Weights of a small GPT-style language model, trained from scratch on English Wikipedia: MLP 2304 SwiGLU.
MLP neurons of a small language model. Each row is named by its layer, matrix (gate and up: input weights) and neuron, and shows model dimensions 272-367. Each number is 128 + 32 x the weight over its row's rms, rounded and kept within 0 to 255. Numbers have three digits each. A neuron's up and down rows have the sign that makes its largest values positive.
A block is one neuron, or neurons of one layer that tend to fire together. After each block is what it responds to, as a language model described it from the Wikipedia text at the highest values.

L2.gate186:130178162102138111187155124109098103174170118092118071097120174172114196195099168070129096145117100155063145138107104072103105157122167124083106181173166110097132145104133156080128177103168129146173111113129122069152105154130141131183091106109095154134124115109098115215184073170103149100
L2.up186:111141097095110102110128129165094137159152052115097128072144100140118171170142165069103102145149109116079139192094049180115152155070142128093101177152134162112127152149124157119177165122173106120083096114101138100148117113126112130194132154095151209127130140139106162207166057115134136153
L2.gate190:128124126146100113151079167169157117142131163122147138100101143134122139137141126159117141146110127138124142140159102174139111157131169128144115095173144112116172135149157101096066191143130071139110122129138130097156128088153221060140169122083126132128140138119078087078115088137138157067
L2.up190:101153106168088070102132161130143115080127145132086085162120117132086153126104167103126120161146093145086071131150134098097167095116245145135183117149119144119086150168142153119184116044149157130152137089096061184120102135122175102129055133104121144145126116126116119146139027129115109150
L2.gate434:151136135133144104151135111148174128098129130147145102141138159067147172125099113212173114101080172140144102146091104169137131138134086087178177169136172125144149109183181117158142168092166131126159136044094110152066169138184122148195107113097155125114141127146112133139185139156130196130
L2.up434:103090104100108149120155101170128086173196115094138076093162126089082189138168132151131125152135128135169107152096092188143105147068111123114160106102135207141163140121072168070146140110067117103117070068111165110137100183139177128168151173158123098104118091117068133133105089108130110094
L2.gate504:158097144103053096164146129205132130114149190135114116109072105113130157112176162163115104134080149147125098131111128112081161131138169138161168137163177143071146103181168164092117138107136153096135099165125159075123145101139119127165136145111118121106143124122131096145158078170099177132
L2.up504:170126119099063200117095113171094147105093085159115108092101091084135168179109146170120043161136118151104127116115155194133129170172151119176096130093128183115178177128153119095087157136127086068127177119138112143091143069174087136148143140062165189109120162081092131053156159120089131131
L2.gate554:168104169104155168048157110103151198117145170137145136191145160110157115177087113111102128147122133085127139138090111149209120173149078117100095165075144127125100108109122127061091156111171125108130119108133079167116119118134132112134120091141118164130157123117085120122167148169144108075
L2.up554:141094168129106153122145107100099127141114138091145125077141114119091131103132145054074142126122172163111134082152125100162168141106074137122107160095130198124112101090067155118120135143144124118145074096109105144145029107104135111133150103067143093068148115102150150137127070110101082157
L2.gate670:146128137138104087118122150097105074131115099106121074132134128108128176118127078183151099126086139090133145111153153150168155132133106123109146106181121113148112071114126165130119126071133128195138096191129121205104123145132096112136100117122088177148133148062068152190139093220147156108
L2.up670:103142074159096100145088051114150152161118129128173105147100145122124153107193075208148126189101144097131163106105206147153169107073094128130150063193144123139185125112157156129153128128068150084103127157107181149128141137121164125151070103113176162086127085116168128164138168129115109158
L2.gate681:153135150158126140142211136193137082139176159094229125108140158147154106124089141068160125130141123144101094157110170145130154086095181128138137143068105110176148103073066201076117138129149123111094170105121085182093128118115106133107092113112095150108141075101129140165100115148115101129
L2.up681:105117165065117182145111136138135080113154134141112169135115101101080113127150099093075142127118139149157148120097086139138105094126126129179118148113094143150115184121166191090177129104111134055069105098140127199155107149150161149139113141069140128149095117139171155117129112144119193135
L2.gate702:136152140122121185204135104134130098096128164102153135155168163160089156094114127174169101180129082121052120210130160174096135119158045131149102174173123118171143147085148139113138123154119112124083088073120121132182073173120131127177156104103123117075110101126133168047109104130172123161
L2.up702:138149115146128076113113069153118164140124195125169104161122133112133173131158089091136097175073150099096074205218089144104199155132109118169140165161188152170202120143109150190144084139109120090106132096124136182152137125150208098166214062120165165139152074100125134147109155128123098100
L2.gate809:150135134148112140137191119128094122086144170155178110124114122081129185124093094133119144175169124125094133094151113154153156128153139112148114123153132091106136165116082188100123140062134144172146150123122120116090105100180087124146112126131109156141127082159107147142124115130165161070
L2.up809:111095124137100125117110129086149098093157169150180060203098165136100149086164096121095131172147132100158119133159096081140156076162126151179154098082119172091123144164137117075093121085118172125111187096109138104163137155175111082115161135108138126116101137177110079147135131126126178128
L2.gate864:127162134126109161148167119160152119148145112122158099137135136156052140096108091060093074176151155100102128129099096159121088156150114132127156130109190115159110122091096129096154158110154148109108138142149161106087128214141106129143187110144136139175126104117097135134187085144148112144
L2.up864:091134138156159140101096066148163132154160131150125154137146157153092133125135145103097118104137135102156106162097123122152092156149116132185173107153128170067114126145167175068124143132095108142116115084115187128184117140141090078096152136143116105115156146117095133065138104118110183092
L2.gate1287:133182100147086140056145155091155091136151163113204065171105139153114169097107025114137152145119112131111081164157158152148123148078154133118112160151115111136110127083105112134107122079131157126179125145138114117166099100179144145158146135191148171115169114126130132175117122159163162101
L2.up1287:102101163075080187128122170079156119140098168131110101106132121138163101133175136153175113168060171176127144132142093163125115139081197138153137130126159166086106129133095090146123135082096194129174100082136161181110063130079064136121115136154116182161093070150147097155191099096132136118
L2.gate1975:146125166145091145168096106122152175138186189090209158106120139154171122137106145116124165095134146121067161135124126158094212151133117115178134110092138091174152146102122147134065173149171175103146123136145136134117145170156130152082078132085048122137118128156154109201146131186159194116
L2.up1975:074103085135122137113153129159166103121165081057156105083101106160138133108125158162152147131109143099097141127142156092127177129081084130200146176112099139125139184114099186131183151066165110125142146102132135177186117122155087126173121158070105140108117123120081110153177098129054131121
L2.gate2078:156085156095105092118144120061110101120124147117059093166185088079147139148121129129101170133126089094173214093136143084072131091167164062102122211147133117133145141143140152062149170166101129150087129102198149122135096096138184155101119113128152153161146132136134169145147118170160080110
L2.up2078:109169138142051202055068144175167132165118148169124174106124133149055186124094174131116150158122194130088023148053079078140181101143124169106104156139079127110115111158076127117149146135125096090156097137109072134183123151122176096141150109120176184142113114143145102158097140122120172107
L2.gate2095:149159110125116148067097147127064116066130135145187126157073113095124131116098075144100113186085149092125114119111072115142145152093178199177184110102128063078172158177168165106149098040165139119128107172130134186171153143158189119077114156091139104158148128153100113117150161117092184152
L2.up2095:160137135124098131123102100097080148107134132056176134140165132143127144137102123088068133173132087081136115105129108043142162103101202177226164119080135076165187178124144180111081149066175168104112123148156132173144077073141224112112115130100110132180143088130131077107173149132144120172
L2.gate2105:138107164136119076173138142139120112139155142131166130116132165165085117107119130181138132106156131102075100174111132163133162136142116135166115146144159155132158118132118158100115164151172163123073194148166159145174113135129076133120183125127133156145091074116088121130134095161143149090
L2.up2105:101148126163051118137116102088108118155149117145115158069098074109152118113146125168129096108099113145102081124087168131154204166099088157138163116161243146190150122149154097061130189110130181125167143065122150165164114123138137083124157114122103168095081077141155037191104104118133134170
L2.gate2182:119131146101107099102125120145132147141160163046145125118196111096079100094103102031129173106130128101149133106108101167209098087178137082121131145086105111150141100106090151074073133128132164148127087115185105138136131123121145113117140131160141159142134118134111080153125102180167124097
L2.up2182:172085180138111106069121135118144158162158126068109160141167143090133131093104113074117145089138174090121157125075078117156178111129180145184094108032190135128139102194113120106086117169145121115136122075106134159133126121108111074151102120086135181122096102126083098064088085131147115151
Month names inside day-month-year dates, chiefly after a day number (on 14 December), plus occasional year-ending digits and season or years.

L7.gate386:144163096119074200115095130101130155172083148153145115128120126111105099151153082087131110119142123088085190069126085147130136129136113132183076127143173124151091135092138137142122105120147155132096160096154118142136119131138153106169089143069148169109110080132090091158171106123137083088
L7.up386:120088155107120152122136111134117132152098120108137095087113124114139137155095157129158085111126166155158156177137140122160180152130136148146168074129124117105109144137135128217099158120157114091070190166142124160124155089105118116086165131091123088107185107177067122180101162145130177091
L7.gate1658:184115156119092200150179194109125106138043146124189133075162119132114122108184082118075106196119102111207150114156100103214114127156090087180166145080108125124177070107165118116165133104151130114156103130167122102113172154136131076196159144136132134153070076049129121107115091181099120118
L7.up1658:145102122127152092102140161119174149076042095109144100155117088157184106106107055144140132139094138070208128114186158155159107187127153140088117109077107114046129170103121092125160096101125120126177101065183132093132150086164112141092138148115109142090091151138105120148158089107171080157
L7.gate2119:175143119101134116164130089097158121112100106114158084154070157112141148105150124093130142115167105136142118157055143088176178035104151093103122141063148146115104149083107105124129113143149040154091151094171123137137116162141128121093111072151137140164139089140104075128174076154063148131
L7.up2119:168202141114128141117078146150138166117090105145198100123106174113106145146122090087106151155124095147100062136112135092139147106110098123110094117091133127124157130086145133114150086092181115173117143109160133154119140147160119078125088106184148147163092094144148081187160101134112109119
L7.gate2122:159128071138135102123164106166125150114158110159088129125137064103126174109175121093149121153142113147183097168144137103137077102113157140177127122124073094086164139163148138053131134131114071139085122139139128117152164148141136136097153153174196135184109119191169080072090128148125091097
L7.up2122:091098080121134123175105174162141154073129112103093107114149114108154118082190163111126180088149108172130160187123134134092096145110103123172117158114145102195139134129119088157090176128155117111095100093118111159135163141146092104104143171077092030138121133167146107132172048101127064133
Hyphens and pieces inside product, model and proper-name codes, mostly the hyphen after a letter prefix, such as MR-310A, FD-2, S-10, EB-3L.

L2.gate20:118181138152123136135150142133142141057063182144166150117104106089105098138130107134115177119155099131132116166086137173155136171127142132141084178176106104131146129103150164167170135041139091109127104039155119190128068107143125172191100105096112120167072196082105101129176094141119133124
L2.up20:149100115097133141161169123122169105132141159156134150101099088096109146150112124124140152116146120131163118107096151089161106147083149130192155162186129177134135164127158151131172166151115075127191186134144148024106039097168096138097101159120163158168085150150117116163162136129049138142
L2.gate43:190150115138166098115116135120134125126155180114127134176176148151093159070121126117053093160050168134118147109094135113120136120157096116139085155131158110146114106106094152114191154132180112144169061114081153202140124144154140097169194136114176191152095120168102137153146084118121093141
L2.up43:180131120096113130122139098101091146203101143179111105107114133128123140083140134124100118157142134131178161071108166143119124086142148117117156156167119149122096118044129150149162157129133123157108109199136175082132131112106087122112069142112159068112098116118120101084164107152170126146
L2.gate289:161134163148099109176166098164115196141111115135149130136117125086122119142122182156105126085135187135120139118116161116176116135079132159081093142112148112113140073124153114073144110103127110131098128110112128158097075155099175118100145084131130160122170146085144144103170090153093109108
L2.up289:158167101093048182184167146119100130168143126120097100070139085143138181131146100088104166143116111127188079115100155077150120129117104174082102143185102133107136132112111098115114189108109125105112117170065093131113108161165121101101163130099121111147128119141137131110144123079095153138
L2.gate326:145146098105136073128150135149097113191093198123133105122181080140103221118093117102123147137127152108098118142062115148126096109105138152110114106145118136090130132101160179092117150136225120112170092148090130129141118174136200190155159084123128088162147064128106100089106089174147145092
L2.up326:094116089165145154141131134190120116127157110166155140116137132066107165135093099158155128111158170130142129158129132197126158149122149122142151139141140183119183168146131089087129142103149144092140087090137108108142150148175160174134170163086154111133117057125155089127087097106078189143
L2.gate502:156162093101127067170165124101140140098128092180116154150103134141200106103150150140089180106091111229127186127131138123140109087146132100113178102141156059143144138145161138177131109105123146166150155151133054165049096141158115104091085154140120078168079144190154115114142137160157144060
L2.up502:131123122119127067076115155151133091097115112174078140137123084163107164130215049159145136110115082169177094085134149181105128090111099120121141158151151113124113133128169102142172121114154102142167104118075100127166177149124135111104169113179146138147089093169104147103122122125140117125
L2.gate565:149124146106120124113167098164138117133141104095111091139119086115125185073112093119145126123167148125098125123089107146165157121115116136137133166160125157155107142136106139154150162128170095102143122114124126102111171208110093124165141143121119159171128142138117134154145086158128156138
L2.up565:103104164130151178131159161111138135153175117110140099108097148093143172122104087131122147144147145131144147155109156148147165144077125047134116108088110121127123130041102092121168141150119144147149120145111141127134143112158076118108129125149091131095138082167146151122137175130154143074
L2.gate815:166142145055134179123165085101135100115127169150140144140134149100154106099112089100101120107068177081092122161160141067187116108100174129124172138173119149138101136110100124175149159090125150153136147126177116075072092161120101079054122085095119128185116158129122108115154102168109089129
L2.up815:152155133116164173112064151074150082127120103129113070120026196112125211082127188074090161127096140095132112109103125084178164121156154130071146133128158153091153152154218152083095163133147145165169066126136226163148121135133149122130168130139112149088098116134136112083103143127122193134
L2.gate879:125202122097106133117101114149106147138139160116144132095129151117150095164098105126099142130142108204140147157120139133153147097150156138145132128110093109106113096063193143154160124089162080201149125107131087111092154135146137156118113175089139090150095174097120100182092132150154122059
L2.up879:088161143128107178131108152151111143122100175090089173060156109180119114157094118170105122120151099171162127131098133128145108120105180133095130149134116156128099137087183147100130120097114116177129129174091128093141127121187136137093088093144127201149130181138115136170174173145078143080
L2.gate936:098110124124155151120164154117129077127136133131135113128117167154106172126101122168124153119134154063080121135121116148177115101110165156127142138149164106133128058109077142170099065095112176171090105106112140145105164127105127131149102110073087117135198095172154094174086113143165189110
L2.up936:146104135134203124183080115124161105133121120108112169127072211129171123101049167134143147192125122084177128154124108165162114135151169133113146107104150146098152140172096136134113121083120126138144170198125150131137120157144101121131112134151139164111115103130110156104109123111133110088
L2.gate964:165136138131111190175103094126174150114105238135133133124124090103197159117133117111109163121113134131187164086126151147157163156111134132140128106187082114144063165124148149126137139082136122172186097154109109191105142147156103121056142090151110076148109100113072090077119150157125097120
L2.up964:139119128092158186056142145129143118160128177155162141087119106123097141090155086138122152124172131020137108087103142135175215142130219124106189137113078136073113149116142099137130152113142148171136113128103109156153146100181140163138118092099120197156110097160090135127157156128137115117
L2.gate1038:114144162185116065103144087145063138149144123124062079080137155130114126083118099134165184152116121099098137116079106184150149133133127098109147082136112145130134145121158131113117129132104153164170189141137080087131074129165081120122149128110107133135094188175114104153121153151152178058
L2.up1038:121148105137132112100095159099153104111143150141137138145149172102054181096111138121191091142154129072140113075159106107154157197099127165106132096128124163113113156101068149092183133139097128117146082117085126119209090146107140150172172130158150172147058100146087075166139124118102140124
L2.gate1370:140162163111187125067100105128185099096135135108055094103132152150145128093101120178133112129092114106134095151129144158082140131147107048112115132121073161124191082093107177117207153115200131104122097034134113190183116113110148131171195090123170110105124160118164148093097148142152138111
L2.up1370:120120119139151122064138127142130081178118125090115081162114160155125181111125132152148067117089154120104096119108161113124152123116132127081102161153122110139101156121101118163106126119137163123134097080092085214189131142097147127239117131160095149098177085099161090081090161108136165082
L2.gate1638:129136135099152108198142096164166138125091175099185194165136114143110169130120109120154143137178068111092103098157161105176161115106151082162152177203147135108118141133092132097137132116121154125126036115128160114175148101183165181133122122139137216156143071134115106098105098169119173115
L2.up1638:088110122138124122110123113096115125126158123135176171137170085106142169119155136105154084134078123105161151113138129124156134160149169185146154117104109122129121186090212148117096127133120169121102165049171087172137162126130123161123080103137124142120131152106091149100085120127116122132
L2.gate2026:104121176101108091153205097128191151113163140129152099143119119127136219128098140100093156102132146196085108119145140104181124119107134148144105149165158109153143076167055127123129135137171215164193125103122111121057125134114129127122146104112142190159141121187124061136137133157142163087
L2.up2026:170118134163125137121167093159145084127134136185146150100135130127158119139116102071189202095181127048144133147193158099122146146097159100157112085157117161070064126097139127111157120096099111134063107100118138124135103137113092179101122122160074162155124104104125151087097136129120186141
L2.gate2261:164128076090109138137119157098195104110126147131164167099119124175165142136116079119075132105184190064106105133078142077136118121118104135151112154097093122079098107121125118099144115130154158174177080105123108138096107136118102140108035120115169177136134136179081129041140121168170157105
L2.up2261:167105109157143085175127093159176132173158150094090126184113158086185128121180114086122119161115122142077157117182182184128186119190111095130121167150142125067088162148108127144089125134049129144112094203152135174142137040099173181115122114152106183132116104152198113174102132168141076132
L2.gate2291:171172130132099091107078124160131115112158156161134145109166066157103138100122092154085163157152137135086162172123135150149120124191169138157116187143108133123118155112066146118158128155080167179161129126112145129160157138092083157080141133092141131133115132154089167180136089149151096078
L2.up2291:121176094103109134108100101077122191143134137246079138083107108110129158112126136133119113065173161079107103155118109123188161129113111116138164125182097131116136147105193122141179157119126166131128131117132161111115173153100155157162094093138156190120144136115135055141172156142118132144
Final digit pieces of multi-token numbers (reference IDs, years, stats like #860009'60') and US state or country names after a city and comma, e.g. "Los Angeles, California".

L7.gate70:100121153178125080114116125128117102176106140125165105091168120137116126149109134133169075161133117081130121148139145086127190132128157098132138132178144083127075091135102100102139118140170143088111100117111068076060156113147130101157145147139083109072168153081092202158141104107171107107
L7.up70:152134084113128173123143098093144105074191167115077104106164160152106140129108138150120109105154148059143132154128179153149124115130181133172113135112047165091128164133158089168122098126173159083061132021078118154131185117124146148167155139117118113130135079132134147106150174131107138141
L7.gate822:136131158110132123104161136138102098119128132117051114139095118143096117145116059115140123146139136082133081144054137144085178131052176154089166142138072127084198153114092149147095130078127164111154190160161116077121105144042138162139159108130138155114105105151134132152119129100136142120
L7.up822:103164147136118125090125176138140083139131109087123122128133124158141107124130093111125118159156140110113083149096100147082176157068143113115139118173132172135181103163114164159113154098091180128179205145114086099157133123054130149084162161143136127064118094140138123187095139104136118132
L7.gate2215:101133104131112060151170116111092165183147191113058185129193140171127128134150102081150140093159091091136140160139152135127158104071156099112132166122079111080131141156107183172097171126096118116138137127124094147100187155156114184110149122140178103147114148116093134037119190134143117090
L7.up2215:120158163121132141164127121118174136105116206117131175100168102095077158142143081098176129154184131103155137188093133155113128077156130078168102163143162120082141123113081156097202166143142127145156185099097144170067136149128093126165151140116092116157128155128120109152150101118145132130
L7.gate2301:098150140130126066135118117087158201093098121108119128120157077149161014112138114093159129090085138113099117100108157176056184177134132139134094120082118094111121110149177105091125114138161173133133112163096136160136139159159075106180087076138162158158184156121083149165132153139201167112
L7.up2301:164120139111104121136136181148127124180197162134156138131124099141095152105164110118104165112165152113174153156146098139164204097155153107127104158118077117132109114133076054117118141155088110088099109043130100157126145123215172099163187146102052136099141126103112166173097130143111140128
Month names inside full dates, mostly after a day number, as in "On 12 April 1733"; also "autumn", "weekend", and a few "for" tokens.

L5.gate1891:194133166125146145174166151134183125147188145172117123156080108095100126117134109135101094087092187161140108126111080163155154095124084153208102122123154140149109127102130096067164072194126155113145141129187156075095184143159126095124163146117051134128113121140133125152112110159133163116
L5.up1891:126131125149147126134130108178095142153077120167107202138166140084125134127115167161120154082066136118079145154110125132116128168152107132166137166152126135062141155144145155159142086118085192140096058118115095166066111115167109148127140225136112124129153157121088198075100183122125094117
Final digit piece of a split multi-digit number, mostly years after 19/18/20 (19-86, 18-79) and table figures (159,12-5); occasionally word endings or "of".

L5.gate361:121125182144142147112154110107129151128168120098183099112110083206111168137153171108104128129147174137118134122222084120147085069125091106130126154109096101100129058130142089166107121156186163144075109096112133179112106163126136150115125085067058130187154120120112139136096110164229050134
L5.up361:106196160146114120169174122123158142122122134179070047134144129154121103136086155089105146148157088107119115160166122179103105147188148102078121117069119080101110107115135118141096103023145109167139078157098148104165131164136101047090168108172076086086164137149118098191116106119157163106
Hyphens after prefixes like re-, co-, non- (re-established, co-consecrators), opening prefix pieces of words (Dec, Rec, rep), and dashes between years (1997–2012).

L5.gate738:180100150142099120127122085159179084104187193132138124148098123249119127090117148143203145136146131043098085164132173141141137108121189104136118179143111137143096103120058128124151116077128138134166141077155130129131133164099119142128106150117083147150168089135128170093133097184206149132
L5.up738:093113084111125173105094135146098084199113152101069083063137110085128145155108116082111088188150160133124132116103112104139137103136112075098147143094106150150134178148111087107100130139183152192120115163126184171105068098125148124118165139098116113110054099108113137098116119122132084106
Month names, season words and year-ending digits that fix when something happened, usually after "in" or a day number, as in "in April 1978", "on 21 January", "in 1985".

L2.gate179:159163099139060136133175137147124146150110119106111175114087120095157152131147135070139098096109074092122136152139091143140123155120102125157126143143081121122108149107146134073128135101106131137172162130110171132141156148145151218156108131138094143111175116111117092109197141144140119147
L2.up179:105119146122163098145094137077103123138032103148114147143157106091110115114105159108108132126151081160161102094150158115084092154123126128112130144158118119138072182127206106134096180126118122153082144136156109114149151155158058161169120064175160076143171161080178122129140072098111113141
L2.gate317:126136146149133101090131108133134157095133140101171132101117142113119121086105212124118149133140097074138106127114103187132101160118121127155090141145134115088094128105110166086095157137078097123105118119115127110126118124132050132135135090088154128124181090073106083125152145132162149121
L2.up317:164179141157163126102121110130219136055125128112155097174125078174107097131161163125144144100064145095055151117149126179121084134093145159104099161172167096104099112117132144071157114132118142124165139072139094107150100094109114150153094126157137111133154149127134169138181084117173096100
L2.gate465:131110172116145142013145107082143128098176130159188102132122143111039090119118122077152126144210158048164108129119162142195129166153132127055114112142112122173116112090098166048114163133165191104156094089125124141135197183123137196180163094089098157129093123127105114108097169181192122129
L2.up465:148119075177111103174144165092114148101076164182069095124087114117085186158148169155064139095107131180133162069133106108068119130123129104050177135142150092185106208107089133074123152103063093120136185168133177115119128069177106159109135108083140125105130144125102082145166144154096142130
L2.gate587:151123182153115135129114135171114162116123145156176143111173099106158084141145158142113108153076117118171127095130139155118093097097136137193116064029129119089068112107134172154130148138116130101116137148168131158113122112113140110108152103175072098127152170125139094116102091188131075152
L2.up587:093116169136061093160096136124107135127127053131132136103162064095128125092172245105067137117137118119120098106116126078115110138096156124144040084087106110101131129099139174154176174106132139060152151101118160141174145135148148145123104153196110158116102142104137159175135143144108120131
L2.gate952:185136142111130119108147170101084125128143163135168117108181130146154167109137094090111108180120200117122095147133145120133139114078121117098115146128157156101162124122141136077057157103142114072105157098148118185119144101124158145193110099142111117183105145129116092174062154174168170116
L2.up952:175135184133156110101156104126106131118091127112119169145103134145169113203140137131074105125107091085172058183162145158165110179119149141101116095196147112071120131148152085112136158133109157124082155102147160130090106144082150103121150134101137127115099180125148055132102173123115143119
L2.gate1351:167115147179174122127122150068120113109104139136132147141142116171123175140159112085135132126124135095081123152172150104116146151139120142186081098090134120105176127093107137105099158162112119089075120101110166132087120120177154088158041088154156158139154185149154066106108123158102112126
L2.up1351:075131167122128132133131116156080092159140155123119124113143105113130133156218136153077125171166135137185092075084148112136135090118085159142122110074109144167170138125130135128182120138164133163084142126129112156121153181098108116037128176140116133129113067097100127139099051127117135137
L2.gate1455:196080122100156154098131099056130088104139167139110134186128095102155153106084130151107091135106155119116108127125115065162161089135164177151147124135100077102110149099143152086151149082128129135111097122113106179094090128090216079137129122103152151164166142205103054155160132156139142161
L2.up1455:083101127121140102140110112136177127138113111119164149069137125103076142137166102162194081081128185145099122139100115136095135102105120094088105135187117158134117149149137089145148100202141112120155148035101075070125147176096084118137142116176163121074153112080123161122134111091091144121
L2.gate1611:143141145107106102096102140108110142119092152134136080132168140072135213093123141153128155155171224121119128137085096226159081097134111133132160172145157078129144086062129107119136126115137094143115111083122106136102144161149156117160121108055104067147160120123140088145095136170158119135
L2.up1611:109096141138149093151117118083126103167116145118150137154078089138165124151167151122170183109136181164085088155116107175111147110118093125098093026095135119131190124099212130134136151112056159111165191116134174184112098092177169081174154152094091153172138129082131140082104127126110070130
L2.gate1683:094162133152158133085135150132119197117096175162197108067107139134166083140117182155087153192148153138139127143150116153125127137146121114147103137139139096158165138104115083096056129110127147129135137108159167157115108147135123113162154084074113103169117099101107091040109147141160110137
L2.up1683:102102133121076119192124130188095098151211089115171144098154091149102168144088162108220153118139061107124082104149123140160161116132100131083175141109112135157098160128193126089095201149161210114131165187124141059125108129127107114117141126097116135128141085122117121124080161087129107163
L2.gate1818:153114116138133148152105112090171156139130170122131085114164182153138177115120174172113113133146148078181144106099109140160084158141162131106120085198188118168155140123126155136085170184125138158168129102161126145067089110116095082114090113181133085185156162152124088100075123125115081139
L2.up1818:154124145136137107134048039150080106160154135119133171082110115078165089114115141164090142143078147098155116104159185181157124063094207116110125127092150122180145114088122112129100132155055150095086150097082161165125107140088166139090094093151063172133123108180129099198152129161185111186
L2.gate1973:165076177140108150171140163085131101137129140094135124112080119116113122078147193110097137154140150129101156075129158105137114111148097106095132072084142183135182160103214153120080093088125137151133165143129148160133127087146145133105158061140104170116134117151096097108096091140139089106
L2.up1973:127076178169130133108127144062107147138074125080151166142120136164101148085112161122044191130128151103169143182156138134126081169070121144103126116151179141184136088148168127159114114122115122124067215133139127121138101111106115140132107121127079115148144135123143112144138105129078155122
L2.gate2055:165168107076105101159108078118135062137063161137209101103135127179093141165033068148140123144103133154109139146100108136180109119080178176088114105144130116178128149043090107114133120099094101147154117063115098149125130097107127118173181116150086135155157112108120144125136117151099040121
L2.up2055:098133150175114119112097078163162087134091158159124129139145105175081149144103167125119056107064150088134051102135164109148179138115161122112102093110120138149092124130168112083077116121121117142154090095125157129134165081052149168133146145140108060102132095170154147124144093122123148119
L2.gate2149:150139085145096151149139115130114183147152123116148121099121151152137126172102133159097151186154105177104134171148124136154122179094096110162159149120081094141140097111122197118118099146127089126120127114171149085080117082146138177158055105171119190159137118114077083127161196151103103121
L2.up2149:105094160151108055156192133123082117151134146119173119198125167080136128175199172105143141103124093160111142067160165095109041137115098109142150112088129085114080066166181089093076119156111090143204162152204195137105161141158105172100116127149113141131189123088152145100139123146133130128
L2.gate2189:162163114136160123170132117101101126144115129080112196075084128158141113170068125121091192137120033158119091157135176150122123121125047122108160117124102122133126123136115106132159148116134100133081091129107105124114197110150100094063116143124106044119115162157117127167155094146136108138
L2.up2189:092098142120136177131126152172139118124119142141105098156114100154082202130124130096129122151120137089098149086135126085146103128066168115106108160103147131137194132129170201058125144147139169119123118095162134162086070080138131053149146087112124163140167056154127074151114093099129126141
L2.gate2198:163169098108150145124160135079174111217131116108101169134110125164089157126112110075049162127142080107110104131117131065153126155110138116109107115196143108145125142106129176090128130109131161113105126128121079156133097125072146109135124080098155157204175158172116067154125085131111153116
L2.up2198:114138173109145123183095174119106119117111192132094138105145110177152134175145108073165138142121107200137094058109142198110077123102046127145092152160126164124155114166084097104122105139158121094111167134173124090081076154165136153106117126115158150059117084067106101085163125130127119124
L2.gate2268:146146167089138148079106147025138116100164109128208165152158155141108192100104153171132071152086163110090114091172117135105140108122131139161115118171126136123142101141116187144106148089127167139119120074138138147137148076095150096163161095131153110105144092161096075136150045123183187118
L2.up2268:188120088101110145146088111108117128145121143130122148112180147130120155145080109109103082153157095146233140083181103140191155097088120137109080118170116137148149162128153112121123132186147075156097189100138059153137197065138125146105102136132122105105180106103103103133108069136134109143
Hyphens, en dashes, slashes and plus signs joining two word or number parts, as in COVID-19, 1977–78, re-established, and prefix tokens like inter.

L7.gate858:113164176159134117118123107149125102137106143176117205148189112118119163147101153117173114121127076133162144105155116101133169107142219128137175151181148089105179158049114152117167128066078156133156062099132116188141156166169141103169145140150052126162149136091102094116114100140124160147
L7.up858:147153155162095129187096152114079094095098116101131160088139146117141084126148181202078111145181165180085142165188202130125145159105138123127110130110113107082082101162149154165113120087109176134146129128107129103116073127159110138130108165119107070147108119125123108105191122147103113077
L7.gate1559:122166088136114109083145061129099169133136145113164129082106186099142136112099207165156112079150128102088093167139182127112222182129138116138094087128143143099168128166132094175103078068147108132112127223105129126130091110131105124184117110161163141124222091091152157156123126128119160151
L7.up1559:157107164188126041106109153070108089074077172082198201108153146136200103172062130125137114127109133128116138135166120142098171156152146130130074141105140111169134092126108165120130128066182145167161157104124078150138136096104155069161117109145122043108146061095164134112115101154108100136
L7.gate1806:156047185173118143125129083101132127031093161144162088144113112087105183159137181105130073159135127161155145203182140152129138126096116067127171191100075111131148146087139163026122151100126065138108132126098124099140120160121112131164085066133117132161085153162154153108214106174148161048
L7.up1806:102122175150131118159122068132166165137126153093106157077123138094159097138136129122149133067095132070099153110124088129168160103082156123177092128158101105126106136097142163147138095126126127146150048163117147201175118071151171111150163213171156115161106142127103133113171118091137169119
L7.gate2160:173171127130078106147114156152107082132104142095142067128157167108138141138142109097186125130188084117144075155137133147182110116160095108101184149147095130157168131098149125175145153142178038123166109158083106053129190068126136116080159113113139124161129120136090128144133095168115108124
L7.up2160:131126115114111164146138124131166114064141132133125148106112173149145150139154101132099161113155130069163091144180192148121190067098128108107089119112132134097086091101117110142107136135130091136165102164141124095108113110127088184110142136135173137138096105135141147127056175142123108199
Final token that completes a location or date, mainly a US state after "City,", like Los Angeles, California, plus year endings after 19/20.